Weights of a small transformer language model.
Size: 15 layers, 6 heads of 32, MLP 384 tanh GELU.
Training: a variant of Muon for these matrices, 205M tokens, 3133 steps.
MLP neurons of a small language model. Each row is named by its layer, matrix (up: input weights) and neuron, and shows model dimensions 0-191. Each number is 500 + 25 x the weight over its row's rms, rounded and kept within 0 to 999. Numbers have three digits each.
After each neuron's rows, "fires in" lists the words (lower case) most often at its 100 highest values on Wikipedia text that the model never trained on. A number after a token or word is its count.

L4.up380:529474522508500528501472503537540471496493482531516530544473510500509515542472483467481521519529487469490490468478520474464468482470480508511457480486545542496521503487488483475571498482461495491508479516468498499526466494506496495521462465469501489487528456498513561509509531465479525536429560513514501462509510490491479504524483480503506525504498500488492507520484540485466520496478536510505542506524529491473536521481510518489470521490530476489473529497475475502512508507414502496495479470479505489487542484460484509466512549509498524495450495493540500493543514490535490526
fires in: "of" 50, "that" 16, "final" 5, "filtering" 4

L4.up302:519466545557509473500511515535510474508520504517493460494478483474503476504480557515517512502507447482496493527499560480491444495462416509482526507493515514483546513527496507501512503504471510506499489538491529507469492499509509501522527486448480495520528495506521493478518508475544493558453498496495491500486476472441524492489481569454489475487482510471488475492491489490522489462464519528485503527486526514482523494539529488491494499506485501540483476525497463560524505470500484512495476496512483488507458516488454511472536509515455477498494506506508441467504556501529517500
fires in: "of" 30, "for" 16, "and" 6

L7.up161:534450514527474513492487494528491494484506523452501509539477492528548491441493533488525498518536489565521462528539510485507542506529507526523511522507540506494454439464493472483519523504507524526498473500453523516496523538523549486493534518486502505480449473487494503519535452515525456522501495483501471502519489519499509458482526461447505501493485526502489493509491498484497436541516535514500503509491510524501524486497472509505489499551499479488518500479499491484546539473490455497516476474484500502513491485512435481468530468492482513512488488516534462482452484516545489502
fires in: "the" 21, "in" 14, "for" 9, "his" 9

L3.up332:481480498467537447519521535466486489459469520467535480460488518504473513516456490506482507475476539490507520514471463507475459519502497523496488516519495485502500547476534525518518484482449491536504511528469563465520495478506475520465498492516518487542508536488489530536520494560523527493488488498496469501504481514476492504533486515514498468495467486445500481485475507519520478499489508522531507513494509451505445526517473458531515537531480455501508507549458486466517466452510521528504545536504506496484526510533540489473491520499474474539520489450479535508516499520518518511
fires in: "with" 84

L3.up170:478498504539531458485475510544447474500475499527536454501502503499483479488498514527547482474520506537472444527533518549495486482468519501468515488512509525504467509533522468475528462459493477521487523466489527516473491503493480463457484475494525506477502521567489476532498463497524507538472503500500474463477513497498490528475510518494457487483475527532443520462512521538491504499508501518506485549529489483500456483516513495533521543485508482501559523470486488535567497506512524498528475501521497504538496480504495514488497508517517494477519548476514491515468470438495515480
fires in: "made" 21, "for" 10, "ocean" 8, "played" 6, "making" 5, "takeover" 4

L4.up128:473544487516494501488473481481487477488491524513533481464491482484456500527511480516476523479497477497503485505474488472461530515469483527465513498483493526492471493532548511467521496481484538479482516511558532511483522472505458505549513470535500528507518522499481478495523482497431526543477500472462478485508485511524494503490507506493509571505511499451509522452452509467520529470484512518487512484492500532511506547461516511571454493526502502500493566488490483539513503483482522529489501546501505492460466490476512504479553518509470491501496495512532507494534432459493505493
fires in: "on" 25, "of" 20, "as" 6, "its" 5, "and" 5

L11.up135:478524510518524510468511522488514442537475506489475497497544481497489480510516498477499535487498451528542520537558451501489505516487483503523504506496449517546515526494473509527505499524468491499480461509515464534462533529473510500482492515487499528493445505473449493505480473524491563501500509502493507433517512536525476510504537489499517475530483510445542483487446516505516492559466521500499553488483495509484515479526483531461460494484503468487486514499493504479559524541485501481528506480499477463512477485497517515528517482506484502456520472526497543495510506442491505497
fires in: "in" 55, "during" 18, "of" 10

L7.up185:523508493510522460546514519475486482521501513492484468515508533464489486488472463518491424482519507521506476510519464566477475506526563529523543502479501501507522510510507434493526478475482531531523504472502505539472494509467478467445512442501486487474474528501497513518502497506487522528517509475538494498467481526486469488491477506491539493490483526479516526489481502520461511501475540481542470509474525497504488496486473513484509486474542518509512481540493482492500445531533548510483508522522520502517460538535482499461540483519512491444508511510539488533548502479470523523
fires in: "the" 64, "a" 10, "an" 5, "any" 4

L12.up158:515489463508512472516492488489500500493469528490506504513515543517492531473506518469520477527523428498547531503522494497472493518452499530491510495465489506457431477490451492512541476452478452497521543494548494479473514503499509466511499524465552489513518479503460499534494508488479503490522545494505469458495519531500492526517517493533556508517529523450515490496451488539488445502486480482487496499463481511478520518512502541515452542457481469519498522472555473468495509497518491505487485501510506498526488514516467457507533544481482506508510497518550517470484503514514523504
fires in: "at" 61, "of" 8, "for" 8, "by" 4

L7.up149:446458503488495473531480505509481496480530505513453459515517470513519494529509519464477506468528439554519494465500546506478518488496466535474451520496508500475492507489525455518494488533475458508505478506504478519473473528523484521512505441502498493486502476520528488512517512526500479502488491531514501427544481501509495459516453525507512503487542519516477509504474458470503508500488510491541510480532449496550488530515500489541494487465492467495546494496532475552540501507520480511490492526530524502530539517493518504532509522482448482473542528525477556507497498528496490495
fires in: "an" 33, "s" 12, "national" 7, "american" 6, "army" 4

L6.up97:463497503523516472533486521461490479491494507510519487525514493465544522525466521532481540507505486510518493534472524489476470509490489494518504498466495501460517488463465506511487521531548465468491520505538511502494549500550527543537487514489493474511518509491519504517497495517503488491512470491489482464518530514519457511506449520444497499483469499507458520525465468498485485434490474484475537441504464461479518540486497537524469482481473453495521569471499559498492536517492515510548536531503515516464530500500481540526543493508484490496506521491543481469485502492526515503
fires in: "and" 99

L5.up131:464504483508495507513476494495472522508515521525490483505479437505532481541473491526480504535522525540517468523487488457470510502497491485518526448480496531529489504538485503499533439518468523541455488516506478508516493505495507485512514539483489456501493501488491522515523489536461504520513455502567460515503498497519466494490498515511458504485515515496474513550488508518501514496539508485516423521448517444504507482498497514533506501495508504496472482517448525497544541478481539543527496446510528526488500539545495501476510492489481486547559496467534493507489490464485474503
fires in: "and" 53, "but" 7, "together" 4

L7.up212:529525509537478482495495474525522477528510497490484481520477473475486496511505551474492490504525503511457464558524498522520458529491505483471477499498522534507509490529474463539503513517471558494474513522526460520489508486436480533515458439499509488523513491455512457558518502512501496519500495500497558459468507492526476529473492495502535522450472495495493513527488478493514548499497505525521492508495549479544496550530478485510475522474512556492503507462482556510522514516493482496503477521479531497482487507476490464506523495490469528525515474476520454459487486446511492490
fires in: "that" 39, "despite" 6, "to" 6, "numerous" 5, "future" 5, "never" 4

L5.up308:535521526495487481526475513526463508518489503514464437495523497503522510472482530511507524531475459518484492500471485495489508516545552511536502469516459549513440490513488528498521492513471527478475483496484503512492500482513506534547469527481486520486501472494511468507487498545511513510513489501490461490467513464437508523487469535501503537445515512528480464538517517476505505560455505516502553518483483466538485532507497512476485497490474458495448522526481528494469535526510538507480509481510544504503526485511460469514535485513503535507482481493536505524459503446465487491
fires in: "to" 45, "of" 15, "silver" 6, "never" 4, "not" 4

L11.up370:487448491498509490494469514494491516511514523496520497510488441497494450508491523518521546475521502532511462544509478462479455531539515518496516493465501463527538473484512472480479538505468495484475459522491476522503532508549513483497516499535481528521485497490514506495507487498527534542495492492521493476479489496473528538499498567513517533495431525504483550455497498460506492459511498488490532482538524509494504522432452517496504486480489502501515455502496520516467502423490484460495475507527521507500472472539509512510557541511488488476513545463487495517509498507512466490
fires in: "and" 45, "also" 7, "to" 4

L12.up372:518475506513487428460485519520498431540508539495509483488521528481479479519519503462493547513490473545530476515515500525519481502493452510475550519501511527507495471486532470517506499483475500540486517489518474491529513545486554481471489512513472495510484457479505518488509464517510493493509473507556546470500506487484479494504544461501561481478500490484538550513503522519538459516508510474489495498449485481516532502517514479449483478484479484469560467487519505491531523477440496500497457486496522492517514514486491504461495528509499496493508557515518499467490546489512502526
fires in: "by" 23, "in" 13, "for" 13, "at" 10, "to" 9, "with" 8

L12.up7:488465530480518486500490511494543504478484480462506491500525503493526529527509487552485522471480520550465456486487453561471540507474493546478523527468484535525476459502515545485522527492466540509513510508520502504499511534480516537482539508463502467503519470509545498503469486477484496498455490509510530476500512510482480509517514472495505520512499479469510517548502530425463482507515485518493502501494535432504515523500453528480521497472502502489541516517471489530497491467487502485481501520492484502514509523475504427519452538481531504505504530492476494486521531437483493536
fires in: "to" 50, "will" 9, "may" 6, "would" 5

L5.up217:468462533490500468503498524451458454521528527501488530462517515475518445503511512471543514523501514492512456489477482489507496504536520481494511486509545503494497500464529490530490505513497543501527518485496511514462518473536495540523547496507503488471523495527505485513496522547513508453516496476509494426498530493500471517483477501531558470509444530464543531476489493480529511451540463522515516450475496476516503517512483449473500492516517475455476534505465514502521531496536525508528502538516475523472491456514518517466533554503490521486498489516507521489491533516486502493
fires in: "with" 28, "by" 7, "in" 6, "to" 6, "as" 5

L12.up370:455474510487507441474498537484507492499473500504488517502490525516476515483519490487501505503525510504493488517489521513510465504511495512530530507534483561519460512531535486483484488476466507457552515513540508516514480511522478522457472531436537529492465492464522471464511465495565532510458518550502503510534505492511481454573496509453517504498492507504486521454528493486471474517486505504481488510431507516515450494459472525518507481508505532504498496495493511501544462451486516502470502499481496540521544489514448472477502504514505530504512521510511512523495553531502502512
fires in: "to" 30, "for" 16, "and" 15, "et" 8, "by" 6, "in" 5

L3.up108:520496479489479525509450458494495528505520529525478458489526573530483523530496519500492472451499490483490467497535490532482540488518479503475477472477511504498474516545541501454513486491488545518431484527506532496505527500508495449481500525459509504490551515515537502502517483479470506549488546502496448529481490472493494478500503522494472476493519480459507494478508524452492486485506494531552482477571528514493519510512519459480476505508493504538506485527517503481512508458498508504473488527484466530512534497514500491484440524523526482532511519492492472549507482486462492536
fires in: "his" 33, "s" 27, "her" 16, "its" 6

L12.up346:549519514521545484537476539483506453520490474496531549526528480492488527481475506519493533508465485521508488492486459484526505505565504490510506522506490498466461532467488458487498529505482518476503445514522545517494498506456514531506481480464505517495493474433539466536490451494498522513508459491533554454482482477513430509504485506508533486491496495544484510503459517518480488506484561492496511542479541508528458518491500489531500519498536476519512478478486532481506515473497493508509484516506472512500504466541527494500505545474495491480488457478517500486529498457509483536
fires in: "to" 48, "t" 6, "despite" 4, "never" 4

L5.up94:476431490504492513503472559505522447449521526474518497510511462525525499524497464533467461517513534514510519504505528465497490512512515508479516518507428497499472460458514468503474484532517550504508519464516549507508517448500517534498505504459493491486455494501477510513457466478468486507526468494516535472507490468541540502503504538507501540473465507483489541522466456517490550537499484513495510475467529482555523521524489508510489495523484504488447478532502501464504512517513521529497461497521529510516517476517496497476519491523507510512501478465479514546513514497461484488
fires in: "who" 12, "it" 10, "therefore" 9, "him" 9, "he" 8, "they" 7

L12.up220:471465490510470510528466518501473496489491474477498498533487499484543528559503524513505467477512514501512466507505531526495486535475491484469497495492473523513547503488513510460474508501518509501482468491533510522488526537518489497483443483483484525453519497484568513497548485502441495461485478481509488480545509514498480470428542528487517511526547498522477504516512516544495504485466467511471530504512483463487489496489490528502470459487493501480479524535486495519482478511509473542487522555514496490467485529491461449523546500530537483468538542502543537467501511484483520524
fires in: "to" 62, "autoexpress" 4

L3.up127:452534486519508460527531475497469527482513530517490489535469551491502496493479496531486508503453563472508479530508486510466501474490476501542499492522488514491489535494522457492544546420539480491499474538526486534530488497489436474525511536502528490457538494510526520531478510497489509465471467481519473499530516481548501496549505472502474487515498506505477511464495524491502518513496444557473494466468482495500525515497522487508487488538480512511527519495515486465558519494507471512498471469489482512516477440490474478519495499486506518508493488505517497539514520487500525451
fires in: "and" 29, "by" 27, "on" 10, "t" 5

L11.up160:510532501501482539499504524509500510521499518492521529504501506537508459490491501467482476529510510514493474460480528476476498537525519548528470500515492516498514491515578490524507483482468504495491488491522512502483477457482490536499440486463522457478527503488512499507557489479473520513510532502515529481499458494494524474518439468464497510448516459504572511523547475498499532494499473506492499522515422522518463511522509502486472545459475488524486468527495514540511486476498504513478501466497535494522519477517512472492514442554460479497504465499529506516547528504510513492
fires in: "an" 70

L3.up169:466523537539491464543482526440498524534499491469530469502487493448507513485477469542522490486486499493521543512518519566523474507442494497440508527511525509519521528574530496502522461527491481497499546499519517487507461492572454520512547480510494446480513490525503470509504474496491464459492543507515474480480519493483485464518479486504472520470518464471494498488483513537476510513504522508473509518511448478478498546506476489468490494503512472493494515511495515502503507529507504503525487484494483496517519517512508490535507503491459537499478513490522491501476501481544533436
fires in: "for" 58, "force" 5, "forces" 5

L10.up353:453455507513499446501474488520518473493493490496516491527505497482517488502546483524482495497478508509488532494499474505545478468473506529498473495493476524501475518454538485508476503507484499504496455437520514504454550487463499489571504477515493440497538491508562487489511488491467533479486523515522503483521482490511465512484508503486560457491491492520556536537474479493497493493503501485513505467466524484530472480511520545525512502531520520526495518513515484475540518485539503525533470492474511514482481530506517529543464458569539493519502513494537480484484479481451487500
fires in: "the" 84, "his" 7, "their" 6

L10.up40:490481524500494516517468449483488536508517532493462495489526485518526489483526521480471529527483432541527492499528528532475495540511505496508488461469499495509484508476509493520455481512462502499469469473481499490461475488562533509489483450484502446496499492488514482549512498535498524565469501531526489457492505455504485483477490506480482518543467504513495487510444466465516552520530558534469466497511500504495478515466535526532522498524484505509521485508544515511492509476534523501500513527515505509519492491494500529485482501513487436460495493499533465538469481506460485525
fires in: "an" 62, "or" 8

L11.up36:539479530501487463529493515500492497506499486507495473478528490522540545454505538524528469468478475507470506525473470489470476540470529501529535499502461452496505480501492500451470503551495542444491497498526541498526527470491495494511516501484502498499494483471515471519463468475484454540495468502526472507502488488450480541504467525475521560479512526538484503515492517504485500501495472510510512466499446519481488530491474476479542546505472483549498529470498468529529476479498494505513451537497485512499471477508487490518517518527488542500508541453531495537527532492502469535
fires in: "they" 18, "to" 17, "t" 10, "that" 8, "not" 7

L11.up364:455480510496451536516490515484485565510524487457506472507504521514507496570495530510512460542477451555505524490517555507490499465518537502507527529484487532475499460513528511496519496507435491505530491472508482535518515453549453476485469452472485503481475475506511478497517461526474505518503486519470499504518491488544520522475484470487512520533490509503478491483501476503463489494467501499484539468487490499490529527439494510467482484514533472557525494487515477512473516499508513503497485517488497529492493500512492476467451508544488520468542508536519492462517485538522512521
fires in: "an" 56, "a" 6, "degree" 5, "s" 4, "ancient" 4

L7.up302:470485531546519452523454484450506541437487494497506516468505521544519469469498519540535546482507480516475465488480470493529481488501520522520521486452524483507534495474516554494526500496512521491515478502498491503515518449549494484504512486478522459466493501505502535512476469465522505505466534516498527517490496497458450520506523536527504478483547444518514494451515531531475505475525532511479493484507501489526498547490473506530521476511518462471495504520500499511521493501510516511459462504511521429498500504525508528452499521470515499469499479512537506496470545490518521532
fires in: "to" 37, "pm" 6, "while" 6, "together" 5, "which" 4, "would" 4

L6.up297:503536490474526480469511548540502501505517489535518556443505487509477496496484501508479476492527495522471497494521514499491450506523475505469515528526475523530464483436513495564499517472460483540514509494476518507485525471515496483483500495467514508471509492545464463566474526469497570487499488518505499486515499513515507482504464524510545456536504477467511481478479516479506511514506499517490484521493499502490513491512463486517525555504530450494530478496491522466468514482486530461504541542519500511506464524482504484456421497491492513524508479462505514483521515515554492501
fires in: "to" 22, "as" 13, "part" 6, "consists" 5, "include" 4

L4.up140:508503506527497453515506486480532512517504514458488483478511485497505502445467516552497452532518492518486483534496546496508495486468516490490476502487529523520459507503481483500465455493552498520534544497523499586524488514519515485531517522488477523442508516555497526480536505520503500554467510477523511531488484505485447491523494489473491496467431486522479487465492470480474503508498482518459487475448494499501478510488488487503436497498452484525488508512555528498493533526510503480520470466499501507489508493471467503495538536497511483538520526473498480512522538499525526475
fires in: "and" 43, "made" 7, "or" 6

L11.up93:487482544582501502483497534472510550510496516499501457499514514470484473495488508495479531498463516478465489542496445496457492485465506487545525481510507511525486479494496506495533541511477530527517533496489519489492500525532475532457520490532433484496537488468524491475513493459466494518503479499516495487526478526538525498498489504470503514471472541488498453526504496464527504474481535529513482532498469490539536485512478490486545558533502498490514462500525529525468499509464512506486467516485535491466479538565514530458489482506498481498476478556500471502496466486495495511
fires in: "a" 87

L10.up274:516478471519444528454538509498514515483514477466497508483517531486481485474459563497471524519518508495468509489465474474509526471522529509494485518490466523488474487510471501535538497465529521527473501497454504503463472495543477507502446544526469498485460474481553498509508474494484550528518519479499506509546512486508457519469500530502499541497510507514475507552512498471530486549459527512459492538474514511482519508482491533478509549512485492569498476512453519490440497491519467529519499516496471519510466473514495502469530509494497501460506499496509484508481548491498505534
fires in: "a" 43, "of" 13, "two" 7

L3.up26:493540500509552494508503462443513477519470479500471464481474461492474509538455502570494521531501496532486491518498522471523507516536478506508464491495495478553499506478496520494469491517505526506534485506457508467465521519517476519491454486495477490526459468489547494533543440531502523544484501494550544530507511499516488478494518504480530509515466489494444519526435478491538515453516499515472522484520481481496505509518465525526467504528502499533504503507504549497500504458450504515489485466489493503508473518518493469491532523500537481471495501507485502566505513478521488494
fires in: "and" 81, "or" 13

L3.up355:503537470486515421514474500511502513479495493486517494535462500480521487489461499547526520485448509539518531528498519467537513472498479503520448473518498509512532477521522519493509492449466477501491491469520528501519472500504484520483485498532487490495541499494536503527503530467541484527466508516494537513465502466496492474492513574483525501534494497524492500568473514486471503502518485481478514489518484507489524498516544525513501532516497488579535534492501518476518498468483504497468464514435461522498458511464487449472506523504530516506481533502478515487490545469472508498
fires in: "has" 29, "had" 27, "are" 24, "have" 17

L12.up347:452487525523487474518519557498496482498472528504512511528464505499473479501453463474498528476495474491496512486483484495513540423507520519506568503504505524463460477476522520471510530518478480493492513508495504496532475531489515536502529532537534464471553498504485495518531529508495526545512483488526484488496467468524491450502470484488524488552511483497508506502489509498491522515448559501514450489492468506481460499495498526556497515540492507514505476525498483543517510488509543488501515502550492533478444476514470506525491508440467537492529540472507503469499486498507517507
fires in: "as" 57, "for" 16, "and" 11

L11.up85:509449522477500528524473528470464458451503522496478506550503495476500495478500513509532517504467504530491516484507521522492467487463475519522515501518443532482472523519521480484492476502462520486503466518520535527449503482510476494540505496484520532499499511471477479509521529508513494535513457486507545482492511476461509534549476495465522526543529508508516484534537511489521490490485513517499521548507493427495465501518511501548522487462479501463511583468546495508544510484500487529479451509467460513478517523489472487506531492507494509463509494501506508510485528443499530493
fires in: "not" 30, "can" 12, "may" 10, "will" 5, "to" 5

L3.up255:456478513483493505516518510465477522473477513546513537505509523495478504514467528494511527476473483518469504494499499501477485506526518508479485498450485541495523509496504474480527539572482461472517520488534544495530496483564471480483481526505476536537491474533499500550535516514513547496495454515508538520549506490496452478449474498480534526467492535553469516486495493525487490478492490471437505467504486486572501496464487527524461496534531455507497500503503498495497483533505495501508472529462538469489501476532493516474483510489478496488506500511489507529522482490496452529
fires in: "as" 77, "pacific" 5

L7.up208:505486479474524470491496456516513456489510454468475479521487545479492492513508494500466520524505488468557501508508523533497486519489518526491535501506532524477448460540535529492462530488463503516470486484510487500477564443488507492496501488471517486491472497509498532479542485509466492477530507543554483500509497499465497505511531486460541493535497489512500524500478504504495512470498520468494494479500495444548503532521541535557464494489512483484520444532492500523509506488480476541538470509507466537495550448506482486517467474488484500481494552543515497538498483515510513516
fires in: "her" 35, "his" 24, "at" 10

L3.up120:466459493509495512535489545506511513483455487445506518477477526479500530465539499499563493465483508482503520524510502516478508535488504560465522493495499490487476498496516459456509489471477531524510476495513511507440504479513478518481517489497502504486517541498516478518477485467514506572450475490526519510479436515457520438541503471527485515441522511507526532489473476493496496485512512579506502504491496485496542523530507505472518499521461508486553496533514523517500509480483522494482515475447514495526488491534464503502495523501523496493494520474506515557486521514488463493
fires in: "an" 49, "a" 13, "all" 5

L4.up85:466481498523519476484503497460516523542518476482480481447474532517508502544477513475487527486485460470460509508486465474487494472503477500521502475538489502524497541481509497486563485485479501507469483556504453478489520490545475495519524559513512466503525475513482482472488499507471470484484492531535533466545509487519494473495516463517480509502512491489488486516511496522500490478484547527465485514543546501513529511481507550495519500503536457492473480517506451489480513485464504536532511514504508500501507534530520463504518519450436499522440487502540541501481519507556496528
fires in: "in" 51, "of" 5, "lift" 4

L4.up116:513479482482491455517479542500505507494451418469494473504492503492444509471537474477510503482486488520510473528478534510508479496489507485497529538516481538525467473535510525510474470537488482507485520489505499486508503494489496502556518502507479554467490513520500442516515472522541508515553524477521504468478524466448502492468499512496533515479509532511512533497518520452496489502511490545522524509511525498546500502467480513484509526556485503466506507499449506510490529450466523495461528495490494502518517463518482479551482483481507552533538478486501498522501455454491457503
fires in: "to" 74, "in" 6

L3.up134:484491501495505488475531527501510562511490481498517566531477514524505469482475509462507514511491514497474511479522498505476475463523527499545512501504520557536548527481517481457507490494498519497522501508554503517468490476479507509452549476478518532476536436456475482473463483524514520506461483482532529553514485435537498471533525484478497499482489493490481511487507488489513512509505521506527474503475509490500530509513516534564493472498483515492467527488491506498489508520481479487513495491517515514558466510498466455461515459492514489476545507472504521538530543463489452493
fires in: "as" 46, "and" 12, "joined" 8, "name" 6, "its" 6, "or" 5

L7.up204:517501515505547458445464522549543473477538507534473545460475500479461496500484530499495512487528417500440493501480506482522484460497494519494497522552527503511514512465506486523504461535546521499470504528467506468514475515521543515530500493517528487494496472511500506523485510520520486499499536447497508467511490498515486489471513539506532497493499519498499457484510496488526485512502510511442454514498524514485535519507490509495467557491500460507515499500470517495558526476528495479520482490488498497451502542497498536450555494470470502465483471515494491469473518502516505481
fires in: "of" 75, "world" 6

L11.up339:463513520533504524467538517492487531524462517488523495518510508480516502511459511447480483507481526504475511479456486493511546485464544501515504539513471516422508510516548505529506458515503528485487523528502536520477534493512504513540553506480475491479522497485499463510506479516468455538549458509526527490534500515475505482497479518528499485531463493464482474520483486489517513518453552523490470499532561481512483518462494494483505509499476508456512486523501539541502502543470535492494499459531497442492489504485469505475505479471502474489468539524490460509498499487469491528
fires in: "a" 67, "independent" 4

L6.up362:524505465512506479476469485470490510501511497512499510462466489484466489490482533493522510472506484526510501517509494512482510495480463469526506474476506503503484509509498563507511555521461513466504497485574517523465544467493506521531501528506524464488435452462487492513457489531502522549499528477510488531530496568552486473456526551519536480489456547467509532522495475523505500441501476482480509474512507485488514504469537503507495486525513463466498524505475481469544517479494479530547472512493511495477487523534507500552515535515538484486491501498502486511492528471498490519
fires in: "and" 38, "during" 16, "following" 8, "of" 7, "since" 7, "although" 5

L12.up263:513445521524487494494519455485462506529512485492533524484479498462510472496547532524515454529498516473485477476486490513534510494498507452473490540486484478493472497521512500517522507457520510492460470510507467506519555466517488540525500471498521463459522494502512474471516486499428527526487502497487551509514513494483509454528499465530515518498464508516499536513454499425480498502502498554533468456526537502502499524500514507497514513515513521540498512508461484512508486526536516490496569515461505493507503512489525507502484539485483482522506473510509462472467498563474475535
fires in: "its" 39, "s" 9, "a" 5

L3.up86:501535516527459505482475540463498499477519542534476462495523518437494513479466483570476519489479545472458534532488503438505557470456524500508511506484511504467523512526532497487536485502493511451515492488538490491504507533536486488527486480509534496517497493504465506494474453504536537498493535538504500471477460485474510486540462527469502537493504529492486504456481512471462475499501513485537480486498505497507463511507507535506456515521474493487489498511528492507518518519472521480479503521519538484511542521500454536522510483505464474491460479531529504504489529486513559516
fires in: "for" 40, "of" 15

L3.up213:477553511508468463505482485529515538480477504465527480485505494480526484488504550491491487481521490486511542493514484540496502471461526518509509504535513530499484511511512485486536486518514531501510471554496568470525483553529492517540525525530513521480512438494520511498506512528508514476511516501494458509486483506526499445473460503554515482487523449493492474553495521514519492475487481518537476500509469504434504451524472473503503506504489470522511488469507502473531534472467494486492492519523485545474474457507491507516519481538487549490498465444464481530497506473515470476
fires in: "as" 48, "and" 11, "or" 8, "trail" 4

L6.up234:532518497504542532525514525510518480478514498549495505506524531508484529483519515486524515505508498457489476514503546456445441540466483485494520495507462530514508506500479512507462510489511521526467488526479461493481523488490447520472540466505499533474484489473544535516504510491501515480470501542513482507526492487481483456483479539493485539421462534511493504502502515500490489463483501479499519508494535500498495490536469526497487533485466486491495444514474507513537479506511491512462539467504512475519470505512533486456533483532509508454515485532501539526465549539465554496
fires in: "to" 35, "it" 13, "him" 8, "also" 5

L3.up277:475492522506520517521470489501486473476519519514565481518478490472504518512515478509522479500439475542512494429463536536492496467478497516468486512473503500529525508548501507490497490466491518533465497508477523507506548507439535519489524528544503475500490491509461521511502494436449520510487522489496489528492482501476496474499485482454497521488466502530476521493536530486469529448531517525557485474454490444462504502561488492552499496491457517510466515531489462491512490484511497531459512504494513504498501509500528538499473525497506509515511536483527513510480519509467466507
fires in: "its" 25, "the" 21, "his" 10, "herbert" 5, "it" 4

L11.up197:437498497503492471498492507509488470540516532521518468470500502493502488472548517528466512484517482519528428503533489461473488484547513475466519527526516501495489458469520449492500481495497486479474502500490533481467525512477491503490490497512507485483532458475491490509489506484500517508511509432533583493498533480514483488531545511508538486538516507465510523435515455503478465524530467528503521497426505502475495498530506529517513498566552494476514489505516524501505475472509510508527464478516512504478487529530472487491504497518507514507519474530505512476528476496495526546
fires in: "of" 25, "for" 20, "american" 9, "and" 8, "at" 7, "from" 6

L3.up189:448503468497539450497444489481510534540505524506491502497511509465511458408526481467463532514481547520509514571514500537516490487469505464508525517530501499521494506496510507467544485481507488507505523510536499489539514499511525458506525511539519466498521457509470504519459510500507519491500490446517489488527494491535526540509484509519552477469487502499471455519480539503497471529512475501482494515509490520510500520440453546526536527472484445537492488507493535503503517499512511485497496482484516504533494505476483440508513490491515508463496497470486474497495480520479492532
fires in: "from" 21, "for" 16, "on" 13, "of" 12, "between" 5

L5.up4:444483494556511494512480527512510496533529484554500490506495510470512496486498497496537519499524488468499502514534518523499481496474500470494472518503503522481525473495460488488471511498490460512503490545515521487486456475487487462503445534476492457521520511543445485498535498519466549517516485448497532471519489496516492481538523500479514481497443505519447491510482511499504495503473516558523520472491498527534523567507461534544479487523507520510492528470456521539508480512494496479544493507521520500490487451464462491519512508506476439520482495481549492502470479498551518487
fires in: "of" 39, "premier" 5, "plant" 4, "sports" 4, "corps" 4

L11.up228:471473510535472493517513495481544466533462507485500532517524482516533507505518536494496482505522501536501510477486479511474487481463509519525511517502486540500444490546477506479508575448484535476535480439540479494509494503466525529467520524493505462498508478494540473517514492499475511467461504524501493439516511474488500488539481508504531457477511534480492544498493449479446490458495495501493521533524526499482502527527505493492469445550503478555481465512501493460513514489525526506475513526476502491527493501498522458486474462519553518486505520532467520493503502513508487488
fires in: "is" 16, "at" 11, "a" 8, "in" 7, "d" 5, "for" 4

L12.up20:516483498497526484507476516492557454485462477465508481468507508527457467483484477512517482489495484538487500504543469501533501484491472492496526485488476519533460503511522470502523490507496526499535519513476480508509489488545523488458522520495513497498462496517494462505504463477543492454534517487483522476524491524463481487501452529463489511454519507531480520491484540482484469501482566560464516502505432475506547543528488497490505545519492489475527489506494478496500542508504484553512529448473509465475524514547498472517493507480550541521506503548498539489523493482505498507
fires in: "in" 71

L3.up138:491507498483532492549499485465539492508531475513498492458510505537469506475515508471493519474545499508470504534492485508550480479456519468497512497475487484484488519475492485538497503480490527546503490493540511526452536495511507480534561521484472516490532491484458489523484498491482493472518558481521529468509512443449457499497565539502492493490517480477499526492509490510485526492484492524494520523502459491494543482517490517459472512534501489479542527505510502500482544496465535543477471444502488520526497487526493453516485539537475522494521454454471533531480531493523510506
fires in: "for" 66, "within" 7